Weights of a small GPT-style language model, trained from scratch on English Wikipedia: 17 layers.
MLP neurons of a small language model. Each row is named by its layer, matrix (up: input weights) and neuron, and shows model dimensions 416-479. Each number is 50 + 10 x the weight over its row's rms, rounded and kept within 0 to 99.
After each neuron's rows, "fires on" lists the tokens most often at its 100 highest values on Wikipedia text that the model never trained on.

L12.up979:45 43 65 41 55 28 47 40 53 50 37 51 61 52 53 44 50 40 50 49 34 62 39 55 66 43 51 51 44 49 49 49 58 62 50 46 55 50 59 37 41 71 64 56 47 36 50 56 46 40 50 42 45 48 64 53 47 52 42 59 41 44 43 61
fires on: ":", " c", " of C", " C", "1", " was"

L3.up226:60 41 50 57 67 56 52 48 43 51 56 41 45 48 46 62 46 47 46 54 51 58 59 50 59 41 51 42 66 59 46 51 62 32 48 44 61 41 59 29 50 41 37 58 30 50 52 46 62 48 56 33 44 50 48 55 56 48 72 84 55 55 30 51
fires on: ", and", ","

L4.up471:44 36 45 58 61 41 56 50 50 76 55 39 49 50 37 43 48 61 34 66 58 48 48 32 58 37 31 40 60 47 49 58 48 45 62 51 38 51 42 40 40 32 52 51 52 48 36 52 54 63 41 52 53 40 63 37 54 56 59 64 55 45 75 35
fires on: "; ", " | ", ",", "ac", "ov"

L4.up77:35 57 52 59 52 47 46 52 54 44 38 51 40 47 53 40 43 57 53 39 53 63 67 46 53 64 65 37 59 51 49 62 68 51 59 47 55 50 66 45 46 73 34 47 58 43 50 43 42 33 41 51 38 53 42 52 48 51 67 59 41 57 54 56
fires on: " |", " | ", "\n", "|", " | T", "; "

L9.up447:59 65 62 47 53 43 57 61 52 62 53 40 48 57 53 44 39 55 37 48 63 47 59 37 45 40 44 54 34 51 58 51 48 44 39 58 53 51 50 51 31 54 51 48 79 62 55 50 44 38 51 39 60 40 36 51 67 41 58 56 51 61 70 58
fires on: " |  |", " |", " for", "% |"

L12.up556:54 49 54 45 63 46 55 50 52 48 44 60 46 48 51 74 61 38 60 43 32 40 44 55 58 38 41 59 31 45 37 55 44 49 39 70 71 58 50 42 61 33 43 49 41 35 48 54 66 40 46 54 38 40 43 47 79 47 72 44 63 56 53 52
fires on: " | ", " R", "2", " | R", "; "

L12.up536:47 64 38 54 43 46 62 55 32 64 37 32 41 61 56 55 68 52 49 40 43 44 54 60 51 46 47 34 54 52 52 33 46 49 64 65 54 70 51 52 63 50 62 43 67 47 54 55 41 61 49 55 51 34 51 38 58 40 49 61 39 44 55 54
fires on: ".", " | ", "–", " Stage "

L3.up299:48 40 30 68 45 35 57 41 52 42 35 41 63 63 39 60 33 38 44 33 58 59 48 37 51 70 52 53 45 56 38 41 40 52 36 52 48 44 62 57 61 51 50 43 52 46 56 56 54 51 27 54 50 68 37 53 55 54 48 62 52 54 61 40
fires on: ".", " | ", ", and", "s."

L7.up532:47 76 45 55 44 52 53 42 60 51 47 55 51 50 33 45 58 34 49 63 44 41 43 46 47 63 46 45 33 53 49 64 64 39 53 34 49 57 42 52 56 45 61 62 47 53 67 50 55 55 53 52 47 52 54 59 62 51 55 48 29 48 37 39
fires on: "ar", "er", "and", "in"

L4.up272:49 65 39 55 37 52 58 36 55 57 44 42 56 64 39 52 51 61 59 65 69 49 56 42 52 55 58 44 40 45 45 63 50 50 75 59 31 35 56 53 56 55 51 60 55 63 60 36 39 54 42 35 62 36 59 51 39 63 43 49 51 50 52 39
fires on: ", he was", " he was", " He was", ", it was", " it was"

L7.up985:41 58 53 42 51 56 44 39 56 57 60 68 32 48 65 64 39 46 54 52 42 36 71 48 67 52 36 70 51 41 51 52 46 52 60 49 39 53 34 53 40 29 42 45 45 62 47 35 67 53 55 53 70 54 34 51 57 57 52 70 27 61 65 49
fires on: "ur", " and", " gr", "h", "amb", " b"

L3.up894:70 40 58 73 49 48 44 36 61 37 53 54 29 51 45 44 64 58 62 56 60 42 51 42 41 34 37 44 47 34 33 54 43 46 43 53 56 59 54 59 65 32 43 36 52 51 52 52 46 36 38 38 37 59 47 37 62 50 46 48 44 52 60 60
fires on: " on ", "\n", "1", ",", "; "

L3.up456:47 52 36 43 50 43 40 27 50 54 55 52 52 40 51 47 66 48 56 62 55 46 57 49 55 33 39 45 51 51 43 42 63 28 43 63 55 74 49 56 68 43 43 59 49 43 56 44 25 58 54 46 41 44 52 59 54 65 44 53 61 64 52 49
fires on: " R", " having"

L10.up994:31 62 57 65 41 58 43 59 31 43 63 63 55 53 48 46 23 65 42 41 57 53 43 38 52 49 62 27 39 43 38 60 64 51 40 50 64 50 65 38 53 40 53 43 71 44 55 50 57 49 56 41 34 33 47 67 28 35 52 51 63 41 41 45
fires on: "2", "1"

L4.up867:53 34 45 54 45 63 56 50 43 61 41 54 39 43 50 60 64 57 60 47 49 74 47 39 56 47 41 58 60 51 41 53 42 39 66 43 63 28 48 63 46 49 49 45 58 55 36 40 56 57 52 28 46 50 51 48 54 59 44 35 55 73 59 50
fires on: " January ", " W", " until", "id", " February ", " since "

L13.up570:52 52 68 41 45 40 57 53 59 75 44 59 62 43 36 43 54 39 50 60 45 40 62 43 61 54 39 30 68 37 64 53 37 42 40 54 52 47 50 36 47 50 50 55 63 45 57 61 51 45 51 34 54 51 54 67 49 31 48 50 42 50 52 58
fires on: "′", ":", " | ", "–", "°", " | W "

L12.up456:39 51 48 51 40 55 37 50 45 38 55 46 52 58 45 33 47 54 51 40 44 59 37 56 46 44 29 54 57 49 40 53 55 56 41 52 68 65 55 59 50 33 53 30 57 52 48 44 59 44 51 53 58 52 43 57 28 38 48 38 59 68 61 46
fires on: " N", "1", " f", "| ", " M"

L3.up87:55 50 43 34 46 46 40 55 61 46 49 68 68 62 55 42 44 50 65 56 52 36 53 54 57 56 54 42 52 50 37 69 63 67 63 48 41 53 73 53 61 37 51 57 41 47 57 44 54 53 45 50 56 37 54 52 59 53 67 44 63 47 48 41
fires on: " he", " he was", " he had", " that he", " they", " He was"

L6.up277:51 49 55 63 67 32 51 48 59 42 48 64 45 55 38 50 56 38 46 41 64 41 88 54 48 46 58 46 47 57 60 37 57 58 46 57 55 25 52 52 43 51 34 66 48 62 51 33 51 50 48 41 75 45 44 37 35 40 57 52 40 47 41 38
fires on: "1", "2", ":", " hold |  | Swing"

L3.up511:47 59 48 38 48 27 69 59 63 64 47 47 39 44 56 44 56 51 58 56 69 49 63 28 61 30 36 58 46 45 50 52 49 53 62 30 39 49 34 50 55 51 56 59 54 55 50 64 42 66 55 64 52 39 36 64 60 53 60 53 31 48 55 43
fires on: " |", " | ", "6", " |  |", "; "

L3.up5:57 45 51 55 54 41 52 54 37 52 37 36 36 47 41 56 38 55 41 53 51 64 57 36 52 52 52 53 63 42 52 34 46 35 41 46 50 51 60 27 54 46 45 60 47 46 54 59 56 44 41 47 47 15 34 54 52 39 53 64 68 65 46 39
fires on: ", and", "ation of", " | Date", " | Notes |"

L3.up1003:48 29 52 43 23 48 33 48 53 45 29 38 49 45 68 61 54 46 46 39 47 51 52 55 43 52 23 51 47 53 60 47 43 70 49 35 35 62 50 50 48 48 54 61 66 67 31 58 41 27 46 41 39 44 37 54 66 58 49 52 68 52 51 55
fires on: " '", " $", " O'", "\n\n", " on "

L12.up578:44 37 48 38 71 33 50 41 61 53 55 63 76 27 44 64 60 37 56 56 41 43 47 56 51 59 44 46 56 50 69 44 56 27 54 58 47 47 51 42 61 39 47 43 41 46 40 59 55 54 54 40 58 40 51 59 64 60 38 38 48 50 58 43
fires on: "′", " | ", " on ", " | W ", "–", " "

L10.up143:43 69 61 16 57 49 38 58 53 58 43 50 41 54 32 64 39 53 50 52 46 53 41 49 43 60 51 50 55 42 38 59 64 59 60 44 65 38 54 42 52 42 54 56 54 53 53 53 62 59 50 48 59 66 44 39 38 51 49 59 36 36 45 57
fires on: " A", " of c", " and", "–", " C", " and c"

L4.up477:41 54 59 41 64 50 41 26 48 63 35 42 68 55 52 37 36 52 47 56 57 60 66 66 51 44 47 34 55 44 41 46 48 46 55 81 49 61 42 51 51 44 53 60 70 60 47 46 59 62 51 37 58 58 43 53 44 53 29 52 51 46 47 46
fires on: " | ", " ", "1", "3", "; ", "| Team"

L4.up602:44 41 46 64 44 42 34 42 59 53 52 35 34 49 32 47 65 53 51 45 46 51 49 47 67 61 60 36 48 57 52 43 57 32 34 67 65 53 51 43 61 51 48 73 38 55 44 39 43 49 53 33 28 44 54 43 34 34 58 57 67 64 59 54
fires on: " and", " &", ", and"

L7.up35:39 43 42 27 16 42 42 47 57 45 58 47 28 53 47 51 36 64 32 48 32 50 57 38 36 50 67 61 54 55 43 59 54 57 38 58 46 34 37 60 64 42 58 45 58 33 42 49 47 41 49 46 60 63 43 41 63 39 58 37 60 43 55 44
fires on: " with", " that", "in", ", with", "ari"

L6.up604:65 40 30 61 40 56 49 33 63 62 58 48 47 46 50 52 47 45 40 63 46 49 35 36 37 51 57 39 40 49 56 44 69 43 39 58 58 45 54 49 64 38 48 57 52 65 47 42 40 50 54 32 36 37 57 53 64 63 46 32 39 47 19 61
fires on: "un", "er", " member"

L4.up893:61 49 58 47 54 54 35 59 47 57 49 59 48 46 61 66 46 34 42 54 39 40 42 48 55 69 62 57 43 49 49 34 56 45 40 52 64 56 32 57 40 47 43 26 47 46 63 54 48 54 48 27 44 45 69 51 44 44 58 56 40 56 61 65
fires on: " and", "-", "s"

L7.up78:54 43 69 37 64 51 76 68 42 44 58 60 40 57 44 30 46 48 49 58 66 37 59 38 63 50 38 33 45 36 61 31 53 48 40 51 68 52 38 42 64 42 51 45 63 40 57 51 64 47 40 53 40 44 51 44 62 40 52 50 43 58 61 49
fires on: "\n\n", "\n"

L12.up866:55 74 51 49 61 51 65 42 40 65 52 51 42 37 51 60 53 38 47 33 53 66 73 54 60 57 48 38 54 63 31 48 46 61 66 54 47 51 45 56 47 46 63 42 61 54 39 41 50 47 37 40 49 29 50 35 64 56 33 61 35 44 39 64
fires on: ".", " "

L3.up591:49 44 40 51 40 46 60 35 50 50 63 47 54 52 45 31 20 70 55 33 40 51 53 54 54 70 36 59 56 47 58 37 58 26 56 50 64 52 52 64 49 46 41 54 59 43 56 54 39 56 45 57 44 49 48 40 66 52 31 50 49 42 77 49
fires on: "\n", ";", " However,", "\n\n", ", and", " Although"

L4.up425:40 53 37 37 45 31 38 52 48 47 59 64 49 46 51 37 30 50 41 43 25 47 31 60 52 41 39 37 73 53 33 72 59 53 48 66 46 42 48 69 56 46 32 39 50 54 36 58 50 59 53 61 48 54 61 53 32 63 35 52 61 37 41 64
fires on: "; ", " | "

L3.up856:44 40 65 51 51 46 58 56 31 49 66 38 51 30 46 61 59 51 51 53 53 44 45 54 45 62 62 41 41 33 46 33 51 33 55 57 55 59 67 44 42 61 60 30 40 50 37 59 45 56 56 36 51 54 62 74 62 36 54 43 32 49 48 57
fires on: "s", "ist", "es", "ers", "ors", "friend"

L3.up814:41 55 50 50 41 60 56 33 61 38 49 43 53 55 42 46 67 69 51 49 38 47 37 51 45 42 51 38 42 54 46 39 50 65 56 40 34 62 64 37 37 38 39 58 47 73 57 41 56 38 44 41 46 33 56 50 36 30 61 62 53 48 53 62
fires on: "\n", ": ", " on ", " | ", " February ", " March "

L10.up592:37 64 53 54 56 48 66 35 45 55 48 47 52 54 50 46 61 75 53 42 56 70 69 60 49 58 48 61 53 65 36 61 40 55 40 64 64 66 28 63 39 41 48 45 39 53 48 40 63 42 55 59 57 60 74 56 37 46 52 41 44 55 37 47
fires on: " of his", " from", " from the", " and", " from his", " in his"

L13.up773:28 48 55 49 59 41 29 58 57 48 30 47 50 38 53 41 51 60 56 58 44 54 53 57 52 48 51 41 61 52 51 52 42 48 56 60 65 62 48 45 48 39 49 60 42 62 45 54 27 37 36 55 51 55 47 49 46 48 54 55 44 51 58 49
fires on: "\n", " P", "\n\n", " F"

L3.up661:33 58 53 47 40 54 24 51 62 52 31 44 42 24 52 58 48 52 52 44 63 47 39 57 32 52 54 60 45 51 57 64 44 52 48 41 59 65 55 57 56 55 50 68 61 36 46 51 20 53 40 50 38 39 48 45 54 47 61 53 46 49 50 58
fires on: "\n\n"

L3.up384:72 51 20 33 48 72 36 67 62 50 54 53 49 65 69 64 58 57 61 44 45 50 57 39 47 51 50 32 32 54 39 57 43 59 35 53 60 38 45 59 57 39 44 47 44 47 45 57 30 52 63 52 42 40 63 35 53 38 57 37 52 42 42 50
fires on: "1", "2", " professor", "00", "ologist", "0"

L13.up733:43 56 50 57 62 53 51 46 43 46 39 49 47 69 45 41 41 42 46 55 32 64 47 58 52 53 40 60 56 54 43 54 52 46 52 62 66 47 50 67 60 41 53 49 62 39 43 40 52 56 57 48 40 48 66 55 43 57 39 65 54 40 67 47
fires on: "–", ", ", "- ", " in ", "\n", " November "

L4.up765:47 66 42 52 32 33 51 50 41 52 53 33 45 41 50 64 51 39 63 51 49 53 49 48 53 56 54 63 50 60 61 47 44 44 47 51 42 57 53 47 41 50 53 46 70 54 64 57 30 62 59 48 33 70 40 64 47 55 61 57 58 49 52 48
fires on: "–", "000", "-", " million", " billion", "/"

L12.up89:61 50 57 64 49 57 75 52 43 50 38 51 57 41 52 67 65 63 57 33 50 40 51 57 46 41 55 46 28 61 31 38 42 54 61 60 52 46 50 46 47 54 44 50 44 39 58 49 49 45 53 59 54 60 52 50 43 64 56 40 47 39 36 54
fires on: ".", " ", " | ", "0", " | W ", "6"

L10.up147:58 51 43 37 55 62 48 42 25 39 47 43 46 32 41 38 50 48 55 60 55 56 46 61 54 66 48 56 64 51 49 35 46 48 59 47 51 40 54 64 31 49 57 45 63 60 44 61 61 53 42 40 48 30 47 59 59 40 54 61 43 37 43 53
fires on: "\n", "\n\n", "\"", "\" (", " a"

L6.up487:53 56 47 57 45 38 59 55 53 28 41 58 62 56 22 66 56 59 57 53 62 57 53 46 47 58 36 40 54 66 46 40 31 60 48 53 46 43 39 43 35 37 31 69 46 58 43 50 48 45 47 60 51 54 49 39 61 41 59 54 50 40 63 27
fires on: ", ", "b", ":"

L7.up59:50 32 55 63 40 42 60 54 53 44 33 56 63 41 55 55 41 54 53 51 54 45 44 36 43 57 50 46 41 48 70 35 67 56 41 50 45 60 71 50 47 32 70 54 50 60 67 60 39 49 61 43 48 36 48 59 54 29 53 54 35 48 49 53
fires on: "-", ":", "/", "\n", "==", "==="

L6.up920:43 44 43 46 45 42 63 47 48 52 38 38 57 35 54 47 43 47 64 55 52 40 40 44 59 35 57 29 41 62 63 44 44 50 45 63 42 50 46 55 47 56 49 50 57 52 65 62 57 43 42 44 39 67 45 56 54 59 43 48 52 33 45 39
fires on: ":", "–", "-", "\n", " became", " like"

L3.up504:71 42 40 33 53 51 46 48 42 48 39 62 26 44 60 63 53 64 66 39 42 50 70 56 40 55 46 43 35 50 32 64 38 54 51 52 65 68 63 70 43 29 43 37 41 45 48 54 50 45 45 60 31 51 45 57 59 54 43 47 47 42 36 66
fires on: "1", "; ", "4", "9", "7", "2"

L3.up952:61 52 65 46 34 45 33 54 63 59 52 42 56 41 41 38 36 46 43 37 63 47 33 50 35 55 33 58 38 53 52 57 38 46 44 44 37 52 45 67 71 59 50 40 49 48 35 67 48 48 61 57 52 43 52 30 48 48 73 60 66 51 31 66
fires on: "\n\n", " medal – first", "NS"

L12.up652:52 58 45 61 47 54 50 36 38 46 53 41 47 42 42 51 76 53 53 45 49 51 54 40 57 57 71 37 48 63 54 56 48 66 46 65 49 48 58 66 64 52 49 42 60 46 52 66 55 51 35 43 26 49 51 43 48 63 47 54 44 33 44 38
fires on: " | M", " of M", ": M", "ron", " in M", "| M"

L3.up218:54 53 39 49 56 37 55 47 33 43 66 47 67 28 67 59 62 46 56 63 45 39 54 56 48 40 44 49 61 54 55 63 37 43 40 48 50 37 54 43 55 37 55 52 17 39 68 66 50 68 41 47 48 40 59 58 47 46 50 57 31 46 54 58
fires on: " n", "he", " o", " k", " l", " m"

L7.up108:60 44 54 45 42 29 58 52 36 61 63 63 64 62 39 37 73 45 51 54 37 38 53 40 56 59 37 48 53 42 53 52 58 46 41 48 60 55 57 74 65 38 63 60 59 35 61 45 58 52 58 33 39 38 58 30 39 43 56 50 58 60 50 43
fires on: "\n", "\n\n", " % |", "%"

L12.up868:48 43 46 64 45 60 55 52 32 36 57 45 60 48 56 66 45 50 29 49 48 76 44 47 57 58 60 40 42 34 45 44 57 45 63 46 57 63 62 36 49 45 51 39 44 48 58 59 44 51 46 62 36 32 51 50 51 38 54 45 47 55 54 47
fires on: "2", "1", "v", "c", " | "

L9.up441:53 46 37 38 44 36 44 38 31 47 48 70 59 45 49 56 41 36 47 40 64 56 40 47 37 65 35 43 55 47 58 32 66 63 39 46 56 54 46 60 74 35 63 51 52 65 53 51 46 63 44 54 33 65 60 48 51 26 60 39 55 57 41 50
fires on: "\n", "\n\n"

L3.up640:38 39 60 49 43 57 51 51 44 49 56 68 80 57 50 53 50 49 42 58 35 54 32 48 39 59 49 43 42 56 64 27 63 63 43 51 50 51 50 61 53 36 49 71 55 86 69 49 61 64 58 44 57 39 47 42 61 37 46 50 52 54 46 58
fires on: "\n", "\n\n", " while", " While", "ist"

L4.up62:50 57 54 48 45 72 52 65 45 51 62 58 59 32 46 50 52 60 51 50 50 59 44 60 61 44 61 46 35 70 36 54 43 30 61 45 39 53 50 60 49 36 48 59 44 55 44 51 47 27 51 44 42 39 44 52 52 54 57 39 47 30 52 43
fires on: "0", " U.", "3", ".", "5", "100"

L4.up536:77 40 44 53 41 44 64 46 49 56 56 54 38 48 42 71 37 53 47 45 51 53 49 65 34 41 42 39 52 51 52 51 27 63 37 54 64 48 47 32 48 29 47 54 53 49 42 62 50 61 44 49 56 42 50 58 59 45 28 53 40 47 56 33
fires on: ", and", ", ", ","

L12.up1011:55 49 56 37 58 43 54 51 51 41 30 76 49 54 40 45 42 46 53 48 53 48 33 62 38 52 58 44 57 42 49 52 35 40 29 54 58 40 76 59 55 47 69 55 30 34 60 40 51 53 51 38 39 58 57 46 40 51 47 49 50 46 51 50
fires on: "ing", "ed", "es"

L6.up183:75 40 41 41 43 54 59 56 52 41 38 64 49 54 44 45 60 46 59 72 49 34 63 43 45 40 37 54 52 52 38 56 32 46 50 63 69 59 67 50 41 48 73 64 47 55 60 44 59 28 33 61 49 43 53 50 47 46 57 48 56 63 49 55
fires on: "es", "es,", " writing"

L7.up594:45 60 53 58 47 34 51 58 58 45 48 50 54 66 48 60 66 59 42 51 65 64 53 49 53 47 38 30 43 31 61 57 46 57 29 41 68 66 51 63 43 45 70 49 50 55 47 55 56 50 50 24 35 56 49 43 49 54 59 51 48 48 40 57
fires on: "2", " (", "1", ", ", " (#"

L4.up562:47 51 55 49 41 51 30 37 55 59 57 54 49 47 63 69 51 50 51 55 49 58 54 55 61 72 43 48 39 54 68 48 45 19 48 54 45 55 55 47 50 55 48 41 67 40 46 44 49 37 58 29 29 24 62 60 70 46 46 64 66 52 57 42
fires on: "′", " (born ", " | ", " (born", " was born", " either"

L10.up449:57 56 31 33 62 48 59 50 45 44 62 68 43 56 56 49 18 43 65 40 50 86 53 41 49 42 52 41 42 52 19 43 51 51 45 54 54 72 57 55 52 50 20 54 59 63 37 50 55 52 51 49 45 39 49 57 54 51 61 47 47 49 52 59
fires on: "2", "6", "4", "1", " A"

L12.up992:36 36 66 68 66 56 30 48 48 52 40 29 40 38 41 66 40 60 54 60 35 70 44 57 59 39 55 42 43 54 51 55 52 20 47 60 59 59 50 42 51 48 50 44 32 45 36 49 56 47 36 60 47 49 58 35 55 46 72 57 50 45 53 63
fires on: ".", " to", " began", " and", ","

L10.up363:61 39 24 65 48 49 55 69 60 55 54 71 45 58 63 63 60 45 41 56 55 38 56 54 48 66 77 41 51 55 43 40 54 45 52 42 61 52 51 50 53 33 41 55 41 40 67 36 42 64 47 56 45 39 55 64 46 28 41 39 43 61 49 60
fires on: " \"", " (", "-"

L10.up544:55 58 56 42 50 53 50 43 53 72 48 72 42 49 50 52 24 42 56 51 39 34 57 63 38 45 50 56 61 41 40 61 42 44 57 49 37 53 45 51 59 47 57 47 63 64 49 46 35 47 58 62 53 52 65 36 54 39 39 55 43 46 52 59
fires on: "\n", "\n\n", "-", " (", " | ", ";"

L13.up377:54 53 56 54 43 53 48 60 41 62 36 52 56 38 46 55 66 61 40 78 56 56 41 33 66 37 45 56 71 43 55 42 55 50 50 42 59 61 67 77 47 57 67 38 49 46 42 40 58 58 51 49 42 36 49 56 38 51 50 65 60 52 34 48
fires on: " in ", ", ", " (", " from", " in", " In"

L13.up173:48 45 44 58 58 51 47 51 61 44 43 46 49 28 45 64 46 51 48 55 61 48 66 62 40 58 58 42 38 59 43 46 58 38 36 52 33 59 44 51 27 46 56 32 56 47 51 43 69 40 45 49 31 46 55 61 45 62 53 62 49 66 62 59
fires on: ")", "s"

L9.up130:34 56 47 59 57 37 50 43 41 50 58 42 61 37 32 52 28 38 42 52 34 49 53 55 64 48 49 41 32 47 38 50 37 27 48 66 41 43 46 50 51 40 44 47 54 55 53 51 32 63 44 42 45 44 54 58 51 37 35 30 57 50 46 46
fires on: "2", "1", " (", "3", "5", "4"

L13.up950:46 43 39 52 44 45 45 63 41 44 51 43 55 31 46 61 52 60 47 34 30 41 59 51 36 58 65 55 49 71 47 59 51 47 65 57 50 54 69 40 48 63 49 44 39 36 70 65 56 51 39 54 38 36 48 43 39 39 45 49 57 36 52 46
fires on: " H", " l", "ra"

L3.up239:74 58 38 64 70 48 65 60 56 47 43 46 46 40 45 37 40 39 39 47 62 58 45 51 60 54 33 61 55 68 69 65 57 46 31 35 46 40 54 43 45 49 39 40 53 53 64 43 42 34 45 44 49 54 36 43 52 37 73 42 42 51 56 33
fires on: " by", " by ", ") by"

L3.up800:59 39 52 62 60 45 51 48 58 60 48 51 39 67 48 36 47 48 61 51 34 47 67 52 43 62 49 53 53 43 40 63 60 58 51 39 69 56 31 58 40 38 48 53 57 57 57 46 34 63 44 53 52 65 67 52 34 57 49 49 55 51 51 55
fires on: ", ", " release", "; "

L4.up695:56 59 73 58 50 45 57 49 38 57 55 52 51 49 43 42 46 37 46 47 40 44 45 46 59 47 34 41 63 65 55 44 55 44 58 31 47 53 41 43 54 48 49 53 59 51 46 44 49 49 42 27 53 42 76 43 65 42 57 56 60 52 51 36
fires on: "\n", "\n\n", " or"

L4.up125:52 42 53 66 54 53 32 60 48 51 22 54 45 47 47 54 49 54 56 49 52 53 62 56 70 63 54 68 53 61 43 51 53 73 46 59 53 50 71 59 69 24 57 53 36 57 58 51 28 29 51 46 34 62 63 56 58 53 31 69 38 45 58 50
fires on: "1", ",", " ", " and"

L6.up942:42 62 38 47 38 53 57 49 53 45 47 43 43 55 39 67 33 38 41 52 46 50 60 45 62 50 65 18 50 59 50 75 57 52 56 59 66 44 62 40 46 56 47 51 55 65 50 44 60 39 30 65 55 42 66 63 50 63 53 57 36 49 59 58
fires on: " |", "r."

L3.up737:66 48 50 63 69 66 38 40 39 37 54 47 43 43 54 55 58 33 61 53 67 53 43 68 47 42 45 49 60 41 54 44 43 58 52 46 38 46 53 45 38 50 42 35 40 51 57 59 49 59 36 50 58 41 34 50 43 38 62 48 64 55 36 35
fires on: "\n", "- ", " on "

L13.up495:50 66 21 53 36 46 79 59 55 68 52 51 42 55 46 48 63 41 57 63 49 41 51 52 50 29 62 36 37 66 42 66 55 54 50 49 59 53 67 62 54 56 38 61 48 68 39 43 55 31 29 48 43 21 58 60 19 39 50 53 59 66 46 51
fires on: ",", "\n", ".", " | "

L6.up897:59 46 25 65 67 46 39 53 53 43 63 48 38 50 48 48 45 65 56 37 38 45 58 56 48 52 65 63 57 56 37 43 52 41 56 52 55 47 51 53 45 42 51 36 62 65 36 66 47 53 46 60 65 65 43 48 62 32 35 51 47 50 63 40
fires on: "\n\n", "\n", "."

L3.up697:48 66 49 40 54 55 54 47 58 72 47 65 67 59 72 54 44 48 52 52 61 29 46 49 42 65 66 34 42 40 38 47 40 65 32 43 48 58 58 37 60 46 45 61 48 68 58 64 38 31 54 47 47 30 60 58 65 49 41 64 55 34 61 46
fires on: " He was", ", was", " he was", " been", ", and was", " She was"

L13.up682:31 53 46 45 54 40 55 56 53 37 48 61 40 61 49 37 44 47 58 46 32 45 56 44 72 40 52 37 59 29 48 49 56 61 32 42 57 54 73 52 47 59 57 62 58 29 54 31 36 34 52 43 38 32 42 29 54 40 36 54 50 38 37 41
fires on: "1"

L7.up571:64 55 40 43 53 53 40 27 52 32 53 36 41 38 42 36 47 59 57 52 56 41 53 67 69 47 60 52 53 45 44 43 45 52 37 48 35 55 62 37 40 45 56 50 58 48 59 54 52 35 68 42 58 50 54 51 35 61 48 60 43 56 47 72
fires on: " Sh", " Miss", "ist"

L10.up336:55 72 53 48 61 54 48 42 41 44 61 41 42 52 67 53 43 29 37 43 44 56 45 54 40 54 50 50 54 57 42 55 60 72 60 56 66 45 35 49 52 49 53 57 57 56 49 39 49 43 45 59 44 40 58 70 63 60 53 49 44 45 41 51
fires on: "2", "th", " ", " August ", "h", "st"